From a checkpoint of a small transformer trained on Wikipedia: tied embeddings, 443M tokens.
MLP neurons of a small language model. Each row is named by its layer, matrix (down: output weights) and neuron, and shows model dimensions 16-111. Each number is 500 + 50 x the weight over its row's rms, rounded and kept within 0 to 999. Numbers have three digits each.
A block is one neuron, or neurons of one layer that tend to fire together. After each block is what it responds to, as a language model described it from the Wikipedia text at the highest values.

L6.down733:476451556486553506572468622426460424475563454551364621444508569578386445515428552480515492450486373474527480471526387467486424555487454479432454562512477470548594597513505578428517484381541523553470560487526532514465483537478576524547500625483464476554448492568451466504481517488455516501
Responds to: Conjunction and word-initial pieces

L9.down194:487528496448474530540504511467468508490507515539503473527453506535444508541501551494492545474489569506453517539536534541702519492528504522489547472481434477574528489543485488450518492520455509522481487498472496554550530500553506449405518454481457456500519531476541475516502539500485482522
L9.down433:554441494498443551410495465509452548500584450582475515503532515443516553505491526500468522486469497433479475544461503507685593487484532470443457506571573459505583466486552496556489561460542537502549584527433522512457497411451510568482426615452486394490464497494427401543476544516439521506
L9.down443:535496549490493450464558473627584526431467529532478459554418533565513527512313474605495403440451463567462594551470507465512506539554419573528514555496494476464554508536547486586440461515499583475507558596458473542421479451472538468437403486432537494467442454492451432546485384565515504572
L9.down574:515528459515487499503586538402441546567490557532464492519431467428501549476522441462611514458518521453533571490497549536605501452506442572455539498518580474464492546487368544528414554447556483547538518519451484480480559511449404518579500563540507517540563509518507441463440478458391540547
L9.down731:485486582616549480521446501446571414488432428434568455561528487524513454514523488535479539418585425521522650452435513501516287557557448431417538524511418547424553564454602437481500405460556479504563486506507505501502484462505506529523560587584503442467570428504529582491441499485434453565
L9.down819:499479416562506476555492434498488543466531568503425476537530410566525523521480528538489546504521468362521487521494555499557548467477460552493476519541469471471505491487500428562386557598470455510483518552480478447595478501524454447436489558469544484540461427515482407481490510544486605523
L9.down838:486423550495505503454471441503539531504524492521489357491417500420340510551439485487485473534460429603541555514558473515507548554520414461597548420418495562540484506512456449381554523527520540528540450485524552414485427491438443417479568465471519514531598520497582529480508482525530486522
L9.down985:535510464559478403573542466567534485524486473496476408494517575575462611449503623481522498507574462465527520452541512525572547444524373461523494487499497430501517480504545507523496514477516540583517488571562415471470515514534514474507454455404542514454492534545555420425431377468517546532
Responds to: Month name endings before years

L4.down106:547503489505590482556489533477497510500453501449522470508502510501487402583523533591503541519505512549426552548487492528556502520502582491486490462549584524538441537485533488495480539548515518465516502454519603414514504509490506570448514535516439495508521535547393531474575492467499531467
L4.down219:465425514534554530541520506520491480402469614417540492496507492502450546502513539561451500431491544511502432476511558543489547487445507485510445553505512512482554590507549516472533513484579443487448485491433501506471485454570525502498486539509432510430381431567398552496545510429477530552
L4.down300:555564535397518502504533505572502488408527530567487497476416508404515486501547505445475459602506495449522530306598480636524446559546563504530530590524502445366533364469512477438508563471575421516486537582488485529492519510491407520396487502574542489433466447421437618503506522511488557486
L4.down325:459437493517562597461458461533499468465540524536528472507552452526412631442478509481450476539544557443547534519526510480491540424481453571484479499480519467448451528605494563434535494536591452514398452569539530494540457434481424437551543477496506493480453401489398512484453484402431582470
L4.down328:396477618501528462495461431497479368510493436482489553491532436501595593492467491497475532440480584479485489412523488516493519453574431439571486460522476485515548508476466513557543401471503505547412455556450529382439386454526481493624508499428570478585465459596472493454504497416548477497
L4.down450:625476562521393516475430582482524482434567556471500484440478512461495490461453438495604564503503546564454517483515466447493465443459464532506446574434444495429413567620513586480495486530432492467555518551582421539499557523506536436505463484566552591542477400505540495506481439605493573427
L4.down481:418510451549421467571530448443488490544552471411501523486487426539551524449583499528571511426515513519514421501444510469456567493506491394497529522470388544603529636542511486470528444458500448534441561494511498468463538446444479503539549531477496417500474476579513574468516457395582424520
L4.down943:445474501550489540406546483558510523501507458554434534468509555498351510533498565584526565550455535546496554506496509518481471513495514493585441470521400527545513479519512554448534515497555450565449495529517559559462522476503429491460438566426484405475468550525398545503521542448502460524
Responds to: Comma after introductory phrase

L6.down493:525426432530528430442426568609492513546488550572483491500441545425453490504507408408539592487490507557523572556507413516414529486491541507492544528456474499588510563405554468464485590516579502486514520459412520515481550482581478490463512447429588510495549500515511488429537538544609518495
Responds to: Latinate word-start pieces

L9.down321:479540563427570607615557441481521499491527539486452485417381506452468484530530542509537524416496511551465580590565433474510572398564470541508512506554550528506529512531524419541555400527512584537566488478421565437499498510422492558491492461481427367522450418494472354531393439501525524432
L9.down602:479535475492481591531513477513517612507459499505405521516450509513581357537448443450451591429504480488511553484570525531593531439507422484566482503419473441514416506467408349515389507492483618508575469514517517523565548536525551543536531451462476528524490558462578433454573484537568434571
L9.down618:552515535457509512530546481422444496387470558400546480507523543481461547393462451475511492502500465569552488488530506494573483443493447472434437515518515542499432568490528497476463485465581453537607482454539470525480513530511468391548593476445458431531478484570495586538550466515482519443
L9.down651:461349485500538421453528466463465582575522490482457499443518404495529480424515484545580509548412533445504590445433500531502479565610433465460503603475574541537466468500524529494530548598511526527623482600423569482416570463497432517518525527481519427490489498511551455454474556482488543567
L9.down741:435404475550534542405506462507494583497463587516505508486482513430542514479536612452580469511448531463447557506536382494564463376476435428402464501460531482540459477505534501526531507451519503527472558416437489571502604466584568528505415495564616501503459609518553434541459485506506474543
L9.down918:588465425338518534542498494391404513467471506444440506437520520483549488477442543503463566479489487462496496488410527491691468441412528457547592467483457525526538531450479597465543464496532488474451550457479448471544419493546502536492492587540462566405465486495546564474470605555497524508
L9.down933:450512466462566478408449470443481628522536532475530452515469478361511425457415460492556523370483414509394484569461455557503481504438491547520441492516589504455540462534486453406515556487606566558485452453553597457638453527538466504474614477456428491457454540589508462422556512486505516521
L9.down999:522530485504485545660502520376468417461462568479513449539433413528512486355503528443472503371589488410553554555507416453530551478517366474465469492511520438537488592483450507611485535566441438524551553540464520478563494614480534492588533521437477485522502468504540478495528488501486529464
Responds to: Article "an" and word-starts

L4.down5:647488548424463426446447635575484549497465463493491535565488554555535565518490487580423553460585472408535458569473550558568535456554505580535411591515588531442477480534532465487502480444510514566473499547530458635447535519479497530457566494414508453494513406487575521505449616456526573505
L4.down25:421475583529492485422515549511488547441480524554473474485471480451401434476438531520562386581507514482482567505532474509468476449484522498525412457507484501399498527468483597461533554516533513596572500567451523637514477495538470449444493501499531488507386534576449463503544539549528491478
L4.down226:505468539442530527435466520499484509397548480494520566509533525480452536499542564521424455531460511558474453614498564515567518477510453479612483568517416541562510450488537532439471474470522547555593451494542473555484533541454448519451527509606422474558552550588554510468457571484497505570
L4.down352:505450507522461576466449524512503576449430560450439577479521478421535475431491560564532496565492431519536525564431512447570468475601531452475555554433506546477571484555525491447495428494472522496650549539518472516489575482478459563392553486514563526572379491575600488553533536577478463546
L4.down397:582538498517563480511471583526507583474495491473489615475507470420512407487536543521577526568407482534492538514470485498533471478629511507579427525505515424550494510428527444482515485542542475509509539383521521390497529484386559595497484492422521571473494470518536573534579485518525596488
L4.down487:459548546492458431585439381450492446511419501489518507505516419497539506434533527406512574458602549549536592472614550517505510522457563463488528439498534531497530481500457464570521492510452509473485538524453560499494490409484564402525564512486523448539422441512487524518484499546474436478
L4.down514:551487461483536492395616604553481555403458536556603585498451558517420512495544513472492448513466519432460541599564578583453430498501500549598420497528493439487578475524436550476443573533445433595568528454487494451500515526518429350485414508514567536483426598555535607563536561437560439494
L4.down778:517436389473495502549455496452507474506520569436417564522472493546535500555555528468549486517471470545487509517466448432518525535501460480528505518574505508474521547482430547504448462502526460451573483449597411553493545504558452366529555491497523531627475508424589406503551623578498484465
Responds to: Word-final function-word pieces

L6.down812:476575511463447516533464492480507535472477524557433609492403470502415561516451433472464484507586540523455487480493495476489424521451481532391485572447466523507595462543443543490530485479582475523441506588452527536498458429548478474460470567504547510511526524476436499533465474554461474497
Responds to: Month-name completion pieces

L9.down127:442556495528505543423477470595438479481452499484441595579564474464501510435452534436470448474459538442499492466572444485497520538551508567525400558483558432497500458511474545482446550517460485439507502572508484499445532504493482541471474509484540500406510569511524552515542527432552643586
L9.down221:545493574523580503498518577555473513614501532402447502426508480493565525501518470443505477461481524516478525522599449497558559444497445413583490450583495474601442454500517549449500478515525495420488474493527550347487537511585420524500454417380512522424482484442406467492393477412547510524
L9.down281:404507426498501503559468468477453446486463511531578410475410563500476432441384599505577576430493503656489516435517454372496513538510478475491413451472554523512517502586583536437509463442513457530455597457469437515465520509559482500437541446536529501454431495455610613521517548519522527559
L9.down375:469411654568470557396463582519443527481469478524516542633621454534543376528435519525424525549508573477428531489469575492438493526511487418413487554430574516475537517427501457500515488442512535505500482510473460497445454392536442504439479496481543473533500427528535503465494537568531468494
L9.down473:548500526667530536487425465541468512432481448467438602567507477450531544518556452485492468489489476571459525499491483475619557520465439532479534534420544530463519425462510480554472480488515454482455561574535515484531546436469503606503486552529491495539526382495479480515538639522414451460
L9.down483:525459486414546501490463484492548430553535460467543528573440469540422522491411446461465640515500541396449529530492458462560415549540556538472518454574559437513516417453557473455471503492547497556484586470405516420451444473450417497568444491539447482575449397526451551501514542477493558499
L9.down811:461453510457514601590496530488528454509508546554514523474441535420409503455434477419504566527542502530432527505555461547413588585425524491569498478527472467505617447507450480598574450501491463479519610428445439403533471576595515532480553522464449424514494533506489542468542555515502520469
L9.down876:495546448518561553493475575554492511548562545502451462408453427513501465540592482518516603456384538505507495488473546446523467521574621494381493483437453527605501456455452506540573445404484461478595587466617532492455475388501494550474525546498430403462517513488465523542536425422475473536
Responds to: Subject pronouns before verbs

L9.down33:448426497498424567516478487555472413532562563524508505468580481480504384542520546481491488540478411513410535546586460460641473465598511526533480538482511556443461484470509457457484484596514512530533497599382540444519572495501568504494457447462466529443542480419521448451522491515482494499
L9.down113:547467577506493475454503582478494475498518569540535500498438450507518444519506512568571469542367477447492534478450557488494485555546413559472591481452483533497397556537514520523452541616482543525435455479471508486502466552448559497502514570476587606456444551423377525491538476542502544482
L9.down271:568408645383456451470590477526550550468431563433486487514465421421496503503508558520511478529452387480431474602480510603463450515536444574519462488461579537507487501511548463458476456545471455530510493465511532453514504432526462419463532523481540488475478514575549441564534418450471425575
L9.down489:490526531480449508525473486510602529520525424546491483507525514512553530483400517649469481540454497411452503461593548542388452555459495570500405592558488610477532550524439492557492490439542422512481537449510497550526429480473529565477493586511490497542465431554415524510486538527445467519
L9.down555:527422466535508545453499571556548435500504497484565555432547510556585461535411507496525477596477505419499373586516569564516550509551516511484494526501556504485590548518486440463376474519510510494527563559489472466543565654473424542506461566561492493562447482512449509477442430498551496427
L9.down638:543541480530436501496502514491499524532452484521461526563475480450505578500495529436489597410448449564512467430439483499429486502518501543583605437437509483479489469498539492514351549542544534520501569476452455564604515496581439677404485394560567561579470528503538484465437526457456581467
L9.down698:548505484451523550480477473465529475459476495433595494503471433401440550552533525522408444449531571547498446446535556450495466511547512606483571427535467443617542547497436567473458429515521485576518503549465466527512532538504484591515478494453489535530433580539410489495436460501563510542
L9.down916:521461549470482483460503583519493450454434499497516462511460486588475511531408477621441556504566470494582525472464629633513480469565508461478485510499574485526456583607524554580528557540532424488534423561445555491535455440477525511431443419474577471530510513431529417508432486532518533516
Responds to: Biography opening descriptors

L9.down3:487456506478517450488432462512512557575530547543422575483580467530494528375600463555466516502490466624490574530508442496482465594420526516484475506552567495420426608445466404477482442486516486483421529542402482534597491564573574587486498523486385439538490380578465451486526599547434533449
L9.down86:476541533570549513531481589540487507449497431422434540538484396542503498459443398479389416617513548434568413540509474459455486496461399434441478488449495534532460484533508551501504479513511508535525462543433579547588508538531502513587477611375518521539529444500560512419479515499507460450
L9.down104:443598487424447507494512571507514458442476600444502523507554434516372499520545536477444542526539541438506557535526463481399502503459597565584538512514524443472433465553513411533480570482514548593547453464425592475534482557382461504398477480454561488575547563465426502476439468461491420526
L9.down366:520509522507589473526494434453555576497511532448439501471545464447425491488581477451532487453489609517498581492424465476538515387501499477514569481574587555565448453448565488538548441581507472529511445574386465539490432499528482478571533464420519583519469438445522471469464527452500528506
L9.down491:458463469440451533526500521525553498410420423529532437507500469497478539540507557483553391450560364465506530565588464514419533411463544448402489525490505541454574551501513479515510502498580397423416505631410547519462433525485566436559476487577536519489430502461538452410534489478514481486
L9.down573:475595455434441400478485554524573530584512518565525457533461549508433568430471506481546528564377464501581549459499475562536487524534535447411545471437462573539450462450508531575535555506418424476441536577414428486501628465489479506503594508444440516482491623515400593492541394437544519513
L9.down905:490539488455403494599509476474480505535486532484462422489498504549494648550575529483588451546550536526438486583552552517590521435478527442483452456499576366484488497426479476486446475563474485508464493402456476525512478550483423520549434439501473435573504493443440461486467487362497533506
L9.down930:503466538604514530424539490529448470429528513448476457429559465532429527473539480614453518536497445485523502540517532571570440459475555516586554449424510516483479509573591393388555500489491585455523532610449564490475521496566491497403431405489465418490446502444563523523548467516428406476
Responds to: Mid-word fragment tokens

L4.down24:455474478439506540514490530487508546487492514469496569506461535550535470468578454381496496488553498477570556527494537531530446487504441469480545584505447456450518566470488489460459500429538569510428443492490448484457544481533498535667504509571560553547534512481564407504489505507482468476
L4.down45:470657497498493463497500533484503358602517509420499495444429546529453504515488480437449477517500513664575532456490490506576409527598530406501489579515526532568479414481584500503515580460605464488490523408630513484518565485429555465550482469399556524442464487527496531497523490394522498512
L4.down49:517592478449551413434502531505509413516515415429525514434409524517443587491516464547453493507506507543516530547510493502489465421575514510480520494515480526492549372497478529502496534530542522587456470408591550432486463531430473603542499545497473575556492565447514533507582504464467545450
L4.down232:485471560511577500525498497521466486514517476419521513531496618602514574528419477555464458489541468482505543432425381561452464509492526537462495520542523543566534472462532450470528545527433509523525420515479563467518507519576450483547489480476459478491484383538442404451527568427397586455
L4.down491:547491500466498499507534607533498492557565486459488478433478506576479420479495479478449462603462421565544501499487481514518483518461460593474544459533453435484520451480399497428536506560503553588488571500532422525477568457414452425460521465490412464459513500520510406520469522623509558496
L4.down687:545570392514514442457462586564498467502513543482478516416465580537480445414479470482414447544521515527536515478531499472559475494534448633521545552571440498439463440518537465368518547459628533565495535539521436445534475470537456505491583499465506545528513563476604493470570505522492584474
L4.down995:521510525531476555495508416501491440575469497496502529507450473492554547471509436530557477546523483501508548498457482472553487540467461455577467479477543500595429518543505503558499505439477517496376421492506486449531489514427479464543464487482518435547584467434544494536520480460452461529
L4.down1015:495532463490454493550513417434455454565432439445498509506529579503538454440477541514549602421524478532464531477456592442436572481467490560509555562569564523600513440431457471581421503512536544552567520540543520519447518534533426539531526451454532580520453469611510323543526530440422612531
Responds to: Table cell separators

L6.down139:489553522601582510503489369370495531455462477509402587514514479538502465487495451551441505497484515423512512505492568472527437380416483474484549446488506611522477492617496568481494430502430435413439473454531446519544505504463410546487433510471528535539493477485466471533559585506548584508
Responds to: Word-completing adverb suffixes

L9.down180:529443459481523557483561576551488581583521543578415562536502478436567461435523475556505546444514486459515470452466484445632484483514597462477552508481490434517431516586515487471480497485506491472420511478610423569563511506440503457480542449602538531480493497471522440507534507523480508545
L9.down207:469494557699488511484479476502492444481487515453365515537462498473533526476472516417487499533480443459502549487517507499801488505521519483487536550474493489460499520508477498499507504493568483467502504489512479525513435463500469526471491521478457500503439528503528494514496535558463482443
L9.down342:512520546480504614513521469499469453593539475503480535525474475436443483487541496479491524497479505478462517440528464517830524580500531435495535468407512527489488517539497458443520487491546451423409472537488482482528507450500438527441500403536457461470401486484498527513559556500455491505
L9.down497:567493543561474464523480429568452524489516480501367481442556427431543518577491527395543507479503512538446548435455519456702514499468449421493496496502531471563417552570556473577521389514518542491496588507403463461491500522501549523432460512529474510557518402491493464519504524555493548447
L9.down646:475461532506520496509466465533525562449478581559583492494505483461467562501539488403469535482512457456494529478525508548524584430441447455616521441495471476463450571496495556499586545444492491552512515431452593471421425416574563499534501487407522506526449396522449550426435453516455559437
L9.down775:555490488504530433419553458471469433529449512412453489487498519538517499543523486462541516555468532591550498512507470488410531391437505538484534504568530532535529519558417446566510538536471504541500464451559520485486487592583540502493593548498449463561566623465497493415481418453483437515
L9.down780:604437465498509553553493449500500498620472567494501408517466396445437543514513456438464579537509538452466498525525607537577541569506561527482470484490481519484519519452495518464482504486541527493568571534432563468483468437619503498418546463470372471479478478571492602462547488553527561462
L9.down875:517454451520537511479501495560430614549460530465497439395440556495506555462461523501503631490453557509462490478509474440518524453511531529529436587495450636566410474500502478449412512597436538439489512535497494474425404400516584514550510478429537486533557507440504569561615606521508535504
Responds to: Clause-joining conjunctions

L6.down512:561499461493436478493503518492468508520454516390528424368494472491488478468492496529419473497540523492619568584566520472506491491515572497415430563467535534498473523610529585478580447426507633455454468545477534412485516561559564559474461460505463489486524431543457539512465522538506652419
Responds to: Table row-end cells

L4.down298:494534450335503461514514543493479594404451409468501582559530431521456509554469501417506500521545558577508528478528489337531481511439496524454502542510473492545473502502540489532478530425641524490557461435487534472541529501476436515499493525546486534419521458457461422486529581451544419572
L4.down391:584404550476400606493509529474535484513571531520572457444476482527581440422460477452462570486499455492491508455539532505446512469478525561514503595465472428487444522387449393506502542423487440471514498489566412500462512478402508528607410484537485492464431406529495448516530442569448556515
L4.down497:483471489504526418589447490498537559557490475548378593469554587471513529449536494453540560508495490498548555557470495552552476573554435456556520502429478537452549474559456452419452418415466516571479500533546424491518545429473567478523505524505601521482447549355517616471426642498502458453
L4.down539:516480431557566502499396502530537467498476537482437512439515476507430556513554460493541515484465476452502503456466590502556518564473464515478440526513512565509449442502574612492479443497553536492532443545436473457531489502536481453571488518596484555502380459401497509474495552575493504501
L4.down615:476602536553440571407540526517534504568559514489499566481515479435503518487435463435415435427500420533570535550480556497431474404528457584568494558415457358505483415510403437477546452500526435558619490537519420487497561548474475600416408410624462449532453461573435419456595506512527514534
L4.down764:499504529479462610439536440504482481488524563548554530480419591506415463531486438552515463502492598453519417546398492490465440483535561491504467514550441432546542568613475583462535502563418497538493415551486493534431454573453537437488471511538483505543475485474571449502496475501480402511
L4.down923:552525555584619512378428623478474443487491455581541452519560583529507511476488486471508571452529473509508482515634488450493556485552558445489511562519511558479465577455443492501464584461576526475511436588451462527466528406468582450584504490606530497486552414528484433544454551609501546510
L4.down949:423508437488443568536482506542520429569491499535519555569516511574449484515432512486465453491504542535443591447423510512473518498409520537468489512452554429493509472443503480544511470426536553583588556530377497482513549466440579592571415513390429519526505568413506495539454482601491463477
Responds to: Mid-word subword pieces

L9.down200:541491475453556565469408524520208536472484501461495493536492498483476500502511493517470534517521443466508479501530422548615527518499509483525517523499483517505537481436540485537518599556493503499511570481514450508467460542523384489478519477498516491553484468547491482432515478481506512569
L9.down462:452443484501582554480533420451461440566471486462494479442484537488463474491480557508523404515447541517599502455471518423515469504549483530524527457503531525517449491571466593537521476410530586535498550389510473549456576435495446508483394449457499501433542542505488587494558564526440505497
L9.down583:473469501434580453444531535572464563538553485432520483482368526474537473590435458432485467530509476541527459550559565517469505528465525489531536521456512477507538585487471414483568468466528572485537545541421580473487487501471518441458501510565462491520443463513486620559530519600565468504
L9.down702:532463527532450511522514477570552447500490524544518393504556466513488462500462447416516482464554486497585510490461524493492490403477493516448454481525520495493440460504509554508519381425472593556504471620557506517469593590519620557450466456480475496418521455521513502473498440495520573361
L9.down730:503510530407531510513471454629481459556420506497469382490552440543505534516591567433501545443532540464550544397491465478517538507466455479504608476502581513537519531507485545528550456560489447516454479522545515444527399529528398518550542505436534490526489493449563531375506373468478476505
L9.down821:534514487548485445549473429508499533416518420423443485511667484537484568594471520540515453477555484468508487456390553474532540572487539470498530560436487527439485487543470525535430405503559471568454501447450480577461462508417595458555512468526390515468593490400477529440513498481477529499
L9.down897:511584431479554500421483430495558533521620550462408507524585438429420481451567487505499455585544505476481569516502524465520521488497524404459579447507581560543463539492501508457573530467401536554476520497472508428413465587544540498489470529539441583580442468483481482487511514528545520456
L9.down1006:467554540544468471493504470526525549599513557461576459449544511415457540566466500579478550594417489445521486438571461540500503455479430505577427470442400502652474542480502503501524532541443446546483444505475424520467448549496493451458426439520432494449567492568478451495492491541503495479
Responds to: Structured data fields

L4.down203:401484469544491515434488490527488528435414555529489574469492407435581496464497442506518445579519586588449506463476480502499460494469467514499484498443567559455523549500549500554451527522547505460563480554431498481469511398441555504424466530582518495406447381568486477553441493513553490505
L4.down214:403414461479488526529455560474497522504410476477544524448486539522472607484540528485483454477488537491539585462549499543515512476476560427444569414517496400527531512581469578499535490534370581555541596440486602507495447454467587430525511489451410480577466561465558529559484484578379415444
L4.down542:480551512502424475458469461540490561463453529513434565475455453574424568456464521506529444549529496519493490446439489454541528482448357521518462554483505477405535478543454552495490571521539443519533564492421491548462437381612489523433534500514547397487474428498470590500505510541438491491
L4.down567:346535442467453531485437467400495514540563429472480532535529513606445478483451398577485507522481477522519472466414555445509523471440477475470495447468506573571519481486437536498538479448504518545495433444568533514483433422489572495522548550345506434531529576486537507446535502473567527551
L4.down699:466364453510580490570543415417506463511471478476481465490474523473549473486506479508542523411559483556419347376474504536525482478512510474416528524491544588497490549547419523504515441514466503498464459498510449513544496503444533468532541483511495508521506446506453450467393510439493503478
L4.down740:434492497570460337446389459476494543482388510463419556428486541514570477442492539568569479587497557606545551468505479465447493431459445549530492470513529513522472525617339501503503492474552534542511503476493458612488505474557515395415543508459525474565499449529553551524527569568537466515
L4.down872:494512510568456566525442507567537458452488535425433482502513551579485462469497516468551483485595431404605432600465515555544466393441453427558462497541499491400615528586451537530483491475552424474459580619481460572505408489558519459402588511491524502535494520487515549493435496503464414525
L4.down1017:463516525495496519527538488449489502487526630501510525431497462542518514457501478546453435509512568534523482449477554534494510470449499496565447539483495592402492457495549590532437463492495449514508454447441504459464538474523571360529470525465557548503459464568486499517451474502492546567
Responds to: Date separators before years

L4.down145:538463582483433583463445521545522479504471510496493515466597502417519504455574516548475606453609474482491474482538449424581537562462482483572558463467456394487508608547480547488522478472542476519534536578514439402481331488477529411485433470416514477440497596493567480486485626516484423464
L4.down170:586564490550496581405440513530500402568543479477526498539483506572546407537464496510546566583509511512472576427571538509486518556496536510500504398487576464567475472495503469480541539457547512460383535497514480440509501476462433630545477464450505509427551512589433451490633505483484609509
L4.down193:572523429505564479566502530519513423577517548501548589464503582445461586483509459527451562465549490556561468532434560509494436430550519518502436497480512611536499541474465448562507542496445539411504524556529596555532595494479433478539513481490528471442518422525426506520514538371399500455
L4.down221:496478479514534557501372515571517505448507516546522508528486510583464426536584532559507337512443461513438423524502424471544519493502533520541494574557558516474522520451445499419440496492480557473484557479468521509502440537435524404498474531333510477500479546514476514454609498456515488494
L4.down335:553649550491449575475543474577508434584520522474572435463459462563550538437532493502460505534563457572448635489518495487523465486552442441500499497503509527547500527447469498507527548516569481525464443411476504499403486538507574540516509469347518537375519442480569520442568444458492540494
L4.down833:491409433499427567544419532513495527525542437544479592506569547472398575482566539558534436514519539478523526527506504466508535543533525506489496533480497467491493521565495506530474492462497428548539487552533381496586577452449491348414469532528579480542541576447590454481554479553382476482
L4.down924:510461488576468641479453503456481427504517560489488473502519517457579539484447573536536587510537527541462516477552452467527522496437488481477541526518555434451430563521472515552526535441568434462439546612443433426494527468385558444497412466460440527518552477545475351481546478493482522503
L4.down988:463495469451412436523526509546501449570527495489440535529409516426523515468427488593429417555517484582586487451497506501514527545549474401465620564489434488490468458434390479592465415526493465551515591491557513494447449449530445312536500420514482481384423442462507377469561528505427536451
Responds to: Indefinite article before noun

L6.down333:491548491563458513424558550409467542487459560466520515495350541543449474572438423512497452457492528400469436572507596388551547544494572469466435585482566571478450525494584402470487487452589535486531482529441444540475589459438528473493470521552487548591488504489547431426493592498563521507
Responds to: Subject pronouns and name endings